{"head_dim": 128, "vocab_size": 2048, "qk_norm": false, "schedule": "wsd"}
MLP neurons of a small language model. Each row is named by its layer, matrix (up: input weights) and neuron, and shows model dimensions 0-127. Each number is 500 + 40 x the weight over its row's rms, rounded and kept within 0 to 999. Numbers have three digits each.
A block is one neuron, or neurons of one layer that tend to fire together. After each block is what it responds to, as a language model described it from the Wikipedia text at the highest values.

L4.up675:521519485471457491493535561586527578538457458542492469533494535498443451547470496457516497471558493442470490490463502555487501511512451506533541456578531477520517489532501542497492413598464528501482553479469451478478522568487525489516557577468457472499488568527444538534453433546452465520517457436454439512458481543532480473541481534426549466441502432517551527511414555497526538444500
Description: Mid-word "s" fragments

L5.up13:486430525478462528464456514477479460478482481470512521434470531524435476479545471462458486538520477512525472501461450474489523584461519555543501522500452439464510515525488508517551428464497534452437442511500504532468604500520497545523467529418527462525512513535561457543500522488514498490544504539467512495538502501512561440470515468575511586478580444479496522507519464473488560499504
L5.up96:505522543504509511407472451482538461466471504480514474529560417560494419528416571481536479464460491488429527436423509510498416546471525441509580520486452499473509527481433532501548492477510440489433507451481496479513497542490516518498448512417498498548449525503486487490545468463565472472489496476464525568557441409513501478451587516568475551511508527527427460445517355521468469387562
L5.up98:480563524498468541478563517491540525492494537511413442451468472542450452546526518447466481523527544519471523474462530442513550471513471520529516518546534497528554543541563489443492534463410427409438519472497478475517479498539544486528547497462510437505496536466533527527459491486427477401511502477489485490484475481568471526537492548562538533526579509454502509436512509561586533521497
L5.up223:527475523559430446527477539538484441438521483449480506512556515530475443441496495537445522503486586519417508551440534518596526462526460517536544451441561462472424490446536540523495507536458476380415496549545470501570513466504495523521505490505520552547488486484454466516530476468515536481507526492519552503569479461468495505478531475490521513529464492572584468449459491494537483436520
L5.up224:464470451535482461503555519489518417440470398485517517446522550553421536488474506539535505480510501507445518500489518459541436501511504507594552510447532414511552487504552551546516410468458518547536451571554559511482579521435491468529464482459556482473497515459546517497453492497446476491500467508512533479511409482529539460519585518528516535497545434523512451530506475461508449490487
L5.up290:544561491483474471502499454454536452539516486480527515571438472515474413469466488540510512464539482482445476463487432435544444472525540590555508462458538448436558528476469468511554412521545487439474483558575452464478530523435479489468589515434479497437424444486537486500476457490538461560432459497514547562495501528474548425537528528424568485442442521512458517431527535495569452584547
L5.up305:445493508503499477541487536491517436509476457511509445433469503471541478518537537559505493474436484544442443446463521510537520444485510554538505529470519445479513453501482464517458445486437522498484446575590429504533487424527491456455506424507526530528519452491521470522432441495525460408517537489499549465558464473489576473501522428531522442566492500448498531513438567566559469452477
L5.up316:506547551456489463552450470511484425484454482457509548409432519467531500525570524466516528488446510524509523534445481454511443499517554517539520471498506436470537557464551508514492504497550457478414467487542511506484522418535511522506506490368539549486455408491502486541395524504608517446492483459475542490506549453555558510535502497471543502506526518483455545503459575495538525605525
L5.up328:538497469457485589448510437571500449514523491489420539492487548539498494426528530549457487449518489539460541505465484517567511495494487518543547530481536519549508501471446491511485460524499499468475492534576463568482519476512490549522524527439475514523383516544574528500506519472573476470518512518463559510482495493540490507539599393509555513533523463568494517515504575556487498527475
L5.up333:497536540425510494512511423443526464403540505521417410398519451541515451531507497452518490480511588504475460531493473484479468509521486505553515610501487446465574537481481505474427440540471462387525483509557491425558452467489512449484537451456411455565566465526540510543505473548483510479543509383533512517457504447516530423496563486484501512507460506480560556457559511460514556517550
L5.up426:547473484503542503436492487421492462551531448473536520468544539532459439554460545495477473436535501474473487464443506491529497495527453578537564547496530474477507510503442551540506525487466533472377427498535487565500460466498517496472579494457473501492528532547516509479472519430462451417455547446460554545580555498471537541465589520466445517507467500519499533462446478506558578497541
L5.up427:528453510479540562538502481475511517480478460519487523415471520502490436494441509439452498529509406530520528398467473507477555484539459606543564513491523526434480461472542521541542438510480562487470479493508511536457512549457548519457523463495506508570558461464538443494428437559486440539487461454536560542517569498433620546435513512569458504479570414586498497520498477494502562530496
L5.up528:490507451520444499460498538557547476449552546474544485441505474537480477489509538597435455486506555455503450536466505430574488463516453511593481513477556440545465523525500524483443511541461506406487509478522583510494424537496478524473491481455459489583480528518473496513481485530458462451501556512523554540543440502426517454520582521528498520525559419539465497466483550484493509518538
L5.up577:549554438488439541463490536584500489498503541451571462439485542523475517491525488442464480500559551515441403556543499524485483530426464522530481522467555455488503510500571498546509444538460562455488473520455532510506508525429440491429511548483458508506470466541542411595481493557553489474516518447474526550575509473493495506484528560448487488482464434520473516515561527459584441463514
L5.up656:451520516450489466467527524486442415484499486463542518490476506472495471531461560542447509524523546514457519445502495502472456520495499597466538596466534442474523461532523534462455559469451470421495457535543513455484509410530570508489472450383501517535499497510519450527469461549487464430503542458514595478499468461430580496570483525494508542556472466482545480458518543490513526554557
L5.up664:534521508436452523521462590521608508448581517462574497490525567497453498507518441481512535458521505552491460511435505477428523510476518574536559504457492462499480496473487471497543515493474484502530483424490560479527495533480470442461509496444455400523487494527463488536493529516519475472483471426486513478475525508567532515506544537485542506507440487544487454451429527520439568437468
Description: Acronym final letters

L3.up73:537459481488501514472540471541474438492535492543542487488499552492549447503478555548505511496489547470478515491495527431516511481489495472536509491518535524526584436541462459515561424489469465460452469502495532515555444483468533547477547541490510429513461519522553541477461442486483498442503499485611555533516501529531580457530562501479510545416492558466454495531481517442477510458474
L3.up110:550495521552417466485541492478398563453436499496472494468448509548458449576486496480494510491494549539480509494501540517519493504449531477502484477471531471499516445581459435439507427503398541471518529490513442476533506541488426490507507525506484533512526502476507465566500490567487527518463530490518495579530550487455500522542477423513496500488536493601503458521517517527531471462452
L3.up281:554521498459502500509530481536482509460462504471437533444531504480460457511503559582485527532503526541423466464458466484491456458559531461474456517546429483481439540627509444471485467496489522412480509462496456510583491492513481487542554534496414530470519532438480565537430491525496434500480518443530467572563506497478589446493525525478479532475525488525522432476457482424594506481566
L3.up618:499447499535486527464537523522493460430465488578480553471477498472464495438462440467483486521580495465453501469442472489502446566507476441504520414510455499552449472513488530414479468514513589415472546528568469498501488552436461491508522456457492442577528566485512584479498472485464511523499451488537481559551560533535461471492541458526558543529506534461501475524540549410495524478541
Description: "the" opening a named entity

L4.up181:496507465435448531533535545497430482464569434596494449530520514534539561555475548459462528447453531532515455564563514550451465467519510583499478528479539439558515501509403538525519465507543511501532462528470405516524481534497451489525460488520451409433532522535466469552488454517453479477535375445507441466518488518478523455469539496580550541469561457523536487520483461463488501485501
Description: Year numbers in dates

L4.up239:450566509473518453503494528518574463492479446564570556534489511446457493493538490465528514539545560497492497498474546518461522462562509526515534518521494447511563489402510512562517490430525452484491540551502496495510546525466525506394508519384545442458466498512452434497472489513425490457467490531504476478513447554544597460466566542456521561444442452474549521555466482511554494566607
Description: Final piece of names

L3.up32:507512441521475410447547464565554471476513513526501481567451535538457491510436574485504493463444532552543518494528512519566441479539461543471516488447433505498524535555442501484498427476415570503460465466492487461502486538520449506514468493418541483486447546459411471484486502487485436498500473418505410494469450472504502525462524530540555515517455415479517568546490478515514513482467
L3.up104:513524479463507421391526472533492401481517543537450424533467479526493474536396496587471558451545471475527481509513507510478451534501467515543507501470507527535546536522513574444496456531482528480492511515512508434493488564491472518494418482466518467491504526444491517478515499497492480500440428489522444517517414488505501538422495559507498512443547493477481514554517580506540458525562
L3.up242:493468520465500496436447510413500471473506527470454528509546524492481466489446441502451492480623551510486528442484484470486509463493481554517560521508512393534426463460523527459522524477448490474499450501487460492459491486478466558535600513446422569536499479595518472503519451490440520520485506495477460520531487542443525494506593505522486475509517475517496484450531560601525411551533
L3.up711:479566529499489512470495488611484544477567466528492437465457496452528477502454494557499526448528580514524525523536448549537493410516458506548545469460537454496439445523515504478511533604432526478510489486491568412474467520492470465535504420485470449513495530460419521516565471481480420456503465513486495469501483547496549472474475514507545547570533485498568545533495527487518461529537
Description: Mid-word consonant fragments

L5.up3:503541449499512425508490473491526453507525535484406446492501483538543436538525515548451507457512454521436482518464415427476524514535523520503517543478544546448428518474558530545500505531496493508403547471559453518499499479480507501497529461416459506486520430499453501466473467503584419438485496429551456531498472511565531548527546546452541510531492518578502519565470534587476553500481
L5.up117:521539478507429547506482441475485498507555481517505518410521516485488471611573498444460538413507467486518457436559477516513527556510490518489448518548462506555488508544522449485477551511464518494415544481489486498511524532527519405508481473452513504565538506537554481510532456589519516522472505409521488534541451482551439534448545414484436546519495466507469487519462538499517529527526
L5.up202:518497423479539482419495497493524470526547510543533549525504533557512482531583498566484536466528474487521512472460554529537449482516502542487511508568554492455507528503582359477506525399539483466441504533478533451493529504483485417500424501474481462537430482513432482453445513542588454565441464480537457483511529512455489536494480444503506534495463501484469431498527471508525459587531
L5.up318:569540456468454456557525478523536553496521482485493578455501465508426479535488506488504479486465536498473492435474414428517404382425530526463523479533563450469483469515578449541563495544462524432515448498548494561539548478483562465471458529494468514518463513521491490602483434524488457505505508514496508510495405466529512576501444471475463543508457469493485559444509537475469497526495
L5.up332:483589480468502433447480507529554481497545512569527458468513504562458492449478559566501489471458551557462493520428527487473499503469515520484482619557494491494464575561557476522577514358524465473459533484447502483539509523498471505523503470467483504467483447549504521485487531539417457456507470460587510568495514474481545492533563425489532561511489461542499530523531515403568505464539
L5.up401:513537508480535413491512510437598474536550473426536479546468497552473434480543496492522431486464492537469446486430461482548548491459556508454458474531486485490517521538517428570503520513506459533460483559535485521498498564507462462459479434459473477482454453428408504508521501566530445493535507542559476527494565492507490497532540452522454581487481451488457517465516505445573499525559
L5.up406:592507446543430468483485518444523494522527492523464543438510402541521548520509481479546510491462503541525527503522490607523460467535525531488449397578491490479441427501483486483528486481462508518492537459553497473519521562484456515574477457498526549490463495522566670489536506512525436488484355463486484514504479550511542515498508457571560523520485499471474471513454450537448516502523
L5.up410:499471504429484507460484516427481515518541501523468528506486502521456484500496485520453466492550573509480513484494515507427500431542512535582443512465516470473495553518555458466539560518463482516464477512525520451509460432479501488535500433420424526519527491396413528516427493556581448467484520531591446498497514467536549537480463416530515536421481493493514408559452422396517471548609
L5.up457:529506492557503488421450507543558446501566523477529475544507538575483465506478487512455501499457528494546519490444428464523444503401582544541531539457530541484519489521546460567461484540526476500459520449563467525477559466563485532521508546440514499473469427513536440488577483484480382488444470441529470534472451470524485479543520460487491618424443474523544485414457464559581497455543
L5.up472:477538494502468396506583521507445493535474498434521474464533458504461488487517500531500519526547494537557459435506457558549467419504519571556493460460393494461518539459560506517501507517481558487498591524549510427473431536519447493516468519510529548540445526491535435514497462560609515523483498501576504551539575534551536535551524551452475511446473514468512471530537507411548453525477
L5.up487:447541439531451484481485543528528544487488510525470489486505461498456556452531539471511536503458484553522509493468478418495464537457453504526464561538448517484503538569507450466505519617441504468496498450527470495544514550498500522555429515481421533446489489472510578544498495524493473513562470483535519518461469440473466463472427425592487518566499523439539525569471512387504546494527
L5.up520:551507489484501429435553532500569447456514533508453574531604500501482513556532477524463529448505488516520487491491508489532518469542494570497491441588419505453491503507536425543467451524550574464378514506486453476477426553447476440514477494505469424501511559491499517526477540548517397496500519445577434504545451560530509476454559461565471512510545501483472493525481493501523574520528
L5.up559:438572490529410413455547547506512476512542565586492474448478493482497494493507570500442532416530505583507501477466408463504482466446567506485497469582494476481480486556573540496532535483474507537464475457465494527534474461428463513483436500480467518470516479552510489478522475484532427498584514460534510554485499493514568506544514494492503528485447446536547523546443438450559435527526
L5.up569:513548586518450491498466521489559438511501519533525482544504466446512513453558513547469434427488554512464451490515442474476447516562495538505480528449444451509418467473541471504521515511535519525507533499547506433488538505500466508564452471397537569483566500532492515526465476553519382445587469466459490575478418476477464539444525481490540506547529442548591439520507532468526526480538
L5.up683:507522549511445448501458508497534468436474483430541405477479455543549498499483530550461519494540501498476503447534511551528440360490532498467554557558442513491536559505512430450500533462465414472543394557599510450497484503469481474484450474495496482485520493532531449495526508548533489408534527495483501543577517483499520468497527461501543564467530447617555472531549477516491444539459
L5.up704:489482519473428404479548430479500438574412542527508421472465454443499515471518553527497483492502483529490511438595493476468484505551508534509477430553490437511501532537512424535485460517523491534471459522533400496488528581464535505537473539406485518495500474436429505571457485530507472479441464479480452484491482562522512483447524483479534472526531458489541509577466510430516499507531
Description: Personal name tokens

L3.up161:498526516503449518488479530542451475489535511532556510493541476539459472525458538498472590502505588451524472499488477519516446478554451491541518452500576448460535498480527447491482520512475522514536480544515479525473532614518408501521439481501489443514580479579500398458440401516457435514463477491476444515515493482573545458499467504541530540474479601492537513504523524501538472462485
L3.up180:530488487420464472539479533464554532412429565475493484510548564557495459572488576502511544530456566514524483465472477466437427492599525544537498512532496520491454505478483567488436533512521482521520503502541475459624467484517448504538447483495499543580537516478521489462495487468436531496454482450579522477529515518553547376494485509521495500459419493539539488479509426403501547457534
L3.up354:450590415479511493468495432498575406482471551464518545441461501572562460541490558546484462511501544492513489468480580483479458531520529506571468530498517509550555460524457492462545553530487473557418495504542561409542472555464538518513443553494496493538538540524501514439540444507448474484451448448514545516505560559530464415462475401531515528478466533466527495543509488448513431469477
L3.up688:550534497461491449452531572490566433527537494544561568563520606505484500550419478517517507515492550483504459528530394479459457494561549477607482523485454451483522503478519564588452509502520463484486431481470461503512402497395498486463527509491521510451503461446501473528523512506437443492467473445475465480491408482492492459479502512516545455397514516544529507518532468524478520473451
Description: Year and date-range pieces

L5.up22:495530566519510464455481468521471510528517462569489458553532506504479551573449471466464500442514476508428459500573514517535546518534458533538566550510551554552472487522556520487526441486532482468471483517513475509475468484437519500525561467376522467514494490520507516460546493484507463506498465431488514467469467422525544504455523481513462482473554534544544494424445490463521534554511
L5.up33:450519564457449477524571576503498442534546477520467464499507545471517503510436506575470506446513520538497456548508535546522510526569531550481482459540521411520448484434491536505490501483469502476512501556453442482507499573484492516509509445466532457458462547540477498524443466492457352529432394508498422518536511555522523481492422510514514477499534434554517506479525518447548589492519
L5.up88:479483536481452508511480470460534487435487453541488495408521531457486514569447502498505541465509492489444555448562510490470486472590492544527544519456495468558501480458503423529531537465493543462498549529520484384577470527522511509582480473501522503585428510472473568478485428498460522485422528496579485546477544526451497465447518520534503480530520519486492489414524535534520475563524
L5.up129:508473436472434482496498490549509437477507470516434499553472513498474542561527596527492459513451464540528537547483501543482473445486517495562480548528443495557456490506494524507582545530483491474482572507512545483470425479518513454543505495527505487513537523443501570501478445566483423483508480453534479455565560550502510475478487487481551498470487547472470522510568507472567501488544
L5.up201:431483556443527486497447525456520499412481523517455461513482528540482440529461517541480530540576482554519503522477521501479462470529519521480529459427434522586543530487459521407541513490432456533466555433459468508540477577569485473483520436482539463568535504451508538500442482511482542532498496486581487459517552464464512439445542517451518498518579424458527530515515459479522480493537
L5.up289:530545478590485476460560409406455447483512447535439534532494475552462433513462483505484457456484485454545507495515588520530516523571480569504513546522448529468513463540489520570537472517488484464476547548472422504418501579488487528468470472493412521514460577463531546489514495533469482565456487508513510515515492417536450497490514471566545485540475524522457440547463437563520627477468
L5.up346:400531470504544512475500611520547475449435488530421553536516608467521419537464516478534501514572540455512430509501540506517475550492505464503488474573536464564442509472490452419465513521415525469443470474492502532544484605532554488509513503486539478540493608541452550482447502480547498537477525428472465494545454516548480481458479446503504482492449511507547525524471476536492536432559
L5.up428:472568443517536524474574464443562473505499421516491469546560502486464482454445456457494523445541548545441459534480511531498442472499454556543525525530508537526492471445519497498538542525399538473523496441473551528551431538538496526487520509463486444418450517512463580561484519484503489471509474486518479506467477578458564524494525525550510493454487401471474495509493440549469487478508
L5.up513:488500578463500464549511523396432509498538475499468481512481500483512488546507537492499523461548464572482456540540503581516503501534494531536521487511481456522553503484513535533551530528449487512509496449504488426547467569471553532553489471457512503542485546431471540578528411524531445567476418516477523509451430511518464531495484436504475527539531481542517524543525452483478525554507
L5.up578:517544489462413480513526471517491446527533550468470505515470476506569490517492518508438526438547518532537467498533404519527491507543517525564534561463626438428525507480501466468517466472483476478467491503495518490480353467518492517503529515479368477490475535495534545469484436466495464488518544434425571552543497596532522514477518499552473545516530505569542547564446429485512528488470
L5.up608:506540510479482470522473509486527490512472518530360487392487513471482475523474481481493502436517513446515500503468533528514474463558485586520552491549463437562528467549495469513555517470460522469495469481511523450527456515501537495509476445504503444480534506475456478528479424510490429513480434468580532484492458481539515515597512539548530521565540483497518533553464517428582516524508
L5.up618:451542637505492575541535527508461502512538429470480530498537529511526545574420519535453596488459552519551508491493492554561448490497513523507478495456492503500411498504447484496470485434498553460471514552518492467474469575416517499498528505469504516575459512477406516587520472536534474508487496446529523584538584458566471502514513501424470502505478465572502494479530485454523559459531
L5.up635:523524480522441473415501457491418448477463429486420499536469514532510498512418465510440482514432487531548524525477428493525507469496530504552542424510521450523545417471513500479540586493485518463506524480508510444526492487558492541500546522503478465583519479475455533548518453542517499512466475472521437536502504499494506448441501522444445465533466456508502554540535465465533521454523
L5.up732:555530552533499524502503487490470510490473472501494438457466528502515396542472503534520451492455507499447494522470567489512560479535548483537571513457464490515456466501420541496551529519485481470541463501588558497530498540496514500554499607455488495501489557443488488514492513475423531481509460489448520483504541454479560529496458527511525497522576430514498511430426493436481461540479
L5.up745:490541518460496457514454484507531518434477471559508468552531475446491438577556488534510473444508501497569489468531460491479487558440473597542511432504442448546487428517496489508484474523498527414467543547507490497466448550552460479476453475532542548517493576548413582491537475551533482503477408500518476544534499481485470550450476516462467578549502508515450523492528512545489529462500
L5.up760:506487518463523458399512467568498466504484498514544541444460574497428521504469554510489563461551458478434451512484485473493449489438551514559525528475496485585510478517534442543504470502453435493524501458468491504591546552499473554509512590402533466487505523501496542566544465472499477476413482495461494478458445572462544476423483459514508480423498429496545540472499498480469518515516
Description: Mid-word split "s"

L3.up13:526473496538493498450518477493466401516514501521566539432548512544490483547431456534469495451561600513480470518478511475545458564490499559548519607442498497534535509497443537486520538527433470490431480520505513454480462507472467551499525493451534535489478452531550526505509467525486465463523527436458549484503482572506459485474507487482414496497494449567574517468512550506574531560477
L3.up441:502490458466497473511497482462510404488530458526515493494475479538470437523518513522451516548544498505550457541476485546528453492521467459595450513445557425546556472499511468518428507503423492411522494564523533507527493499524481484535557454469446427576496513465502531505489439518486487499459520522453552569512593493433468450450529523580464488521477465512515527489528494381542516512525
L3.up621:554580506590456478504520517494544449419479481464480416451603502523472387556579550514458433499472466496483484483505490520492519548519442520512491553546521488477464507501494458505479463525463512454409478563494503464514491482521501527507470490481519517509489526461538478508448467514468536499561485471471547472556431513438508422443535567463513484493544453578506481432434465507542613495483
L3.up723:521577472510501516545504495514507473459519477465546522416508479507456447552559514528460514491523594468470465488456486500537467496500478569591540609438565428515468557493552473482460465485444486492457475510561557488515481545524473497503533460461502473566518499479563477478481459543450465468496539509471549506474543481464492457497569549483478506514519413534549538462487596448535514507585
Description: Acronym letters after the first

L4.up457:480555522509517456477491505543510491446536519511542465475560456493512526552543493513486482427491495482480436531400488486522512480507420561477527470491471448405519566522495505561521501491559577470466555518489464458482484544427481493516470500428493490450484490544489467495496563507478454486532535463548491527510402467537486492449520485486510492459512478570502525519429456483509485496580
Description: Mid-name word pieces

L5.up11:437528498536476455487482464492487533454583475521477501473508438579512490576429505536523438514453507499541509479532540436604517489445530567552577581486590497528520480553521440482523499486491509458468471547497505496469429506466461538492456475501496541536391401513536462500487473465520473475490540512542523499558512494542518499452465522483500527452467462476485543598452459462495486533454
L5.up74:466493448520472558458517501479446493454523494437442466505560511547501462488475570547473520527460500450445456452387483452495523493556497591536453510455519479512525421493522514478526507464478494442444399464571528392501509439587548477504458500487495518493442470571539482541482478552578448442437489461521543519610494457465534470498499457493499570502460514439503469506507438475509477479441
L5.up92:526544430483466492472506512488514475465491435490506519486512512440462452545500493457468478449544445441392532452541480516502424447508493623499521497489533421474482529518436421465448567496534533419525488472511526516424526540549482498469478449498415490523516455539511429503512479481480486482445420556555507477600518564458554552499574506502563560478524530490547507512504536472477515550526
L5.up197:467597487461466542511469463467443525476474423492463516541521494460459451495533505493430445516541554489542485512444528499480476542538497557454477526463437453560464459552464514514485519465504506479470482489463496438538432507534520460474521537494520488477491505426456514539520476614458472507479481518483481526518512507491534534499506453578503519419483538570446466474483481459521464549487
L5.up298:526487415513449493514489557439507447493460427484561516420526500523490532441505495561476593465480492471511437529549487540473547502481502563497505417470589462486510562519501535551475444527472516512487467379481479417538521517565519509511549438468469457552475541546539519562490426501545463541496461448472505547553463503560536499552534397504525500520484427510529537482488492426509456470508
L5.up379:443573445513515498549474435529551528533494458499526507508546575472468446505516406538543507480548525548446492482505490526517442438423476551530470460506491456462465504490551456491448489524533547510529479496486449552479476453440502513604514491503533555562442544568469571469479455389380432451505544522516528499541488457489487450485499408483523467494511490553505488517567519451487497478585
L5.up491:528509470510453472592576562506535563537463513574509479539549510500489504450464495535518531460490467482550471476492557438538463458558529528525442491538504499496508480520444568562471447467472474529540497575513454454491514445553469508520561461519505506533495537565454495548440469555509533468539374503518537494480474563485491494524427523460446482427436465459436453530453542478562510442493
L5.up521:548497505473516556519443453447482473534483456518497502488533574542539533487507493457472554444526491484454540458459498442417382439509534493528482470511476485568561511427472473480462531486500470437489472499507505555495455471446538482540479503517518446556452490486473565471431443462477531367466530508503527533537556568503506518457519486537509499505547415466585516474470495468470532474459
L5.up560:510562517495456474487567517540527452410455430503556493532569551522501529600533565471510415476576464442505411466547470506520480495416503504508517525491545521500524469508501462427470483559478456490483500472509454464456490495531418438485460467489502538474505475494546473458499479513465460478514507487570492519524482483477437477486461565466557501505429522544481541487535481481460588398537
L5.up598:445482481528518469424559515521426506535532500553458526480503501500493476578554516544506582476453430533494523476575540541601468549527536552504490550506444492544493524496423465499515510527533469478521429514550581475449496557487483495447557498462463524469480514481459489513546495458457522492480431474462463484488484487404527487491490426449524442492545506533513491543502453567513503555557
L5.up602:497477464440498462456481522471488469501536468549532506484481548482493521555481489512439491444535566521491465380463521522482449563571453520452560483478463543484470432515525488483597480455478539465480447502469502539455483588497529511477485497501477463499505494503408505495460488516393429479487430502625478548472499542460563482408466565558510475445529498521521492462519417556512466520515
L5.up631:482520477561469488486518542513544452553547525554551529534481558573501510435465541515483509496563529562525429504515538491511525469481476554460530451466539488593468483521495522468416477470534485465510483502450443517534439517557558541527487460499476462555449476535466498529458460496542504481468416463520431571603514507509448487381521506478463543494479567516520515551536451541455485438534
L5.up665:523480548460391512522493531473473506453544536588497501527495496516503511466507469494494577465494456468552465472530461449535479485539525543535472566467543525520482484485492476517511533475487465478477482591480506482553516607457433467494519522515518472574465541487403520518478420499478478480525458490455505478519456608501455562471470519457530583436444483549529443553452459453505548489513
L5.up695:543602448375470455506544504564490494466500483479488500509481467497503480553493488517500548524422411436466511474511529526489514466456520543550553515542537559553440505502544538520469570589533495461551514544470502444555534554486544466517489532458508545526504523422476523577530490513524450481460537470523464535521420513572514506421488488491489516429410427483529551478414496554563461519554
L5.up706:557554467455471448471474490499557513477565465514503494514552551499491470554533539513512501481461448412495454500515525501508429488495530518553467494473521528568485492551456483456504518418539487430431472519501567458515445507475446479540495478514493440526497507516528426541494424567481512492435433521553516560573432541516496514458589482462515479416409508516557524495480493508498466523499
L5.up761:510502531457513524494554523428464498474443489435521516539523460459518474514520503503390529487410559468482498482515562520554529465518484473429542458475506581667589482549515464496565502507551491462460470526544520459543494467505496454431521495494501481564495443513449393513480491481518514521485474487493541530472519570492509515519529431476485477506571503555517425533478471528463585459563
Description: Year and date tokens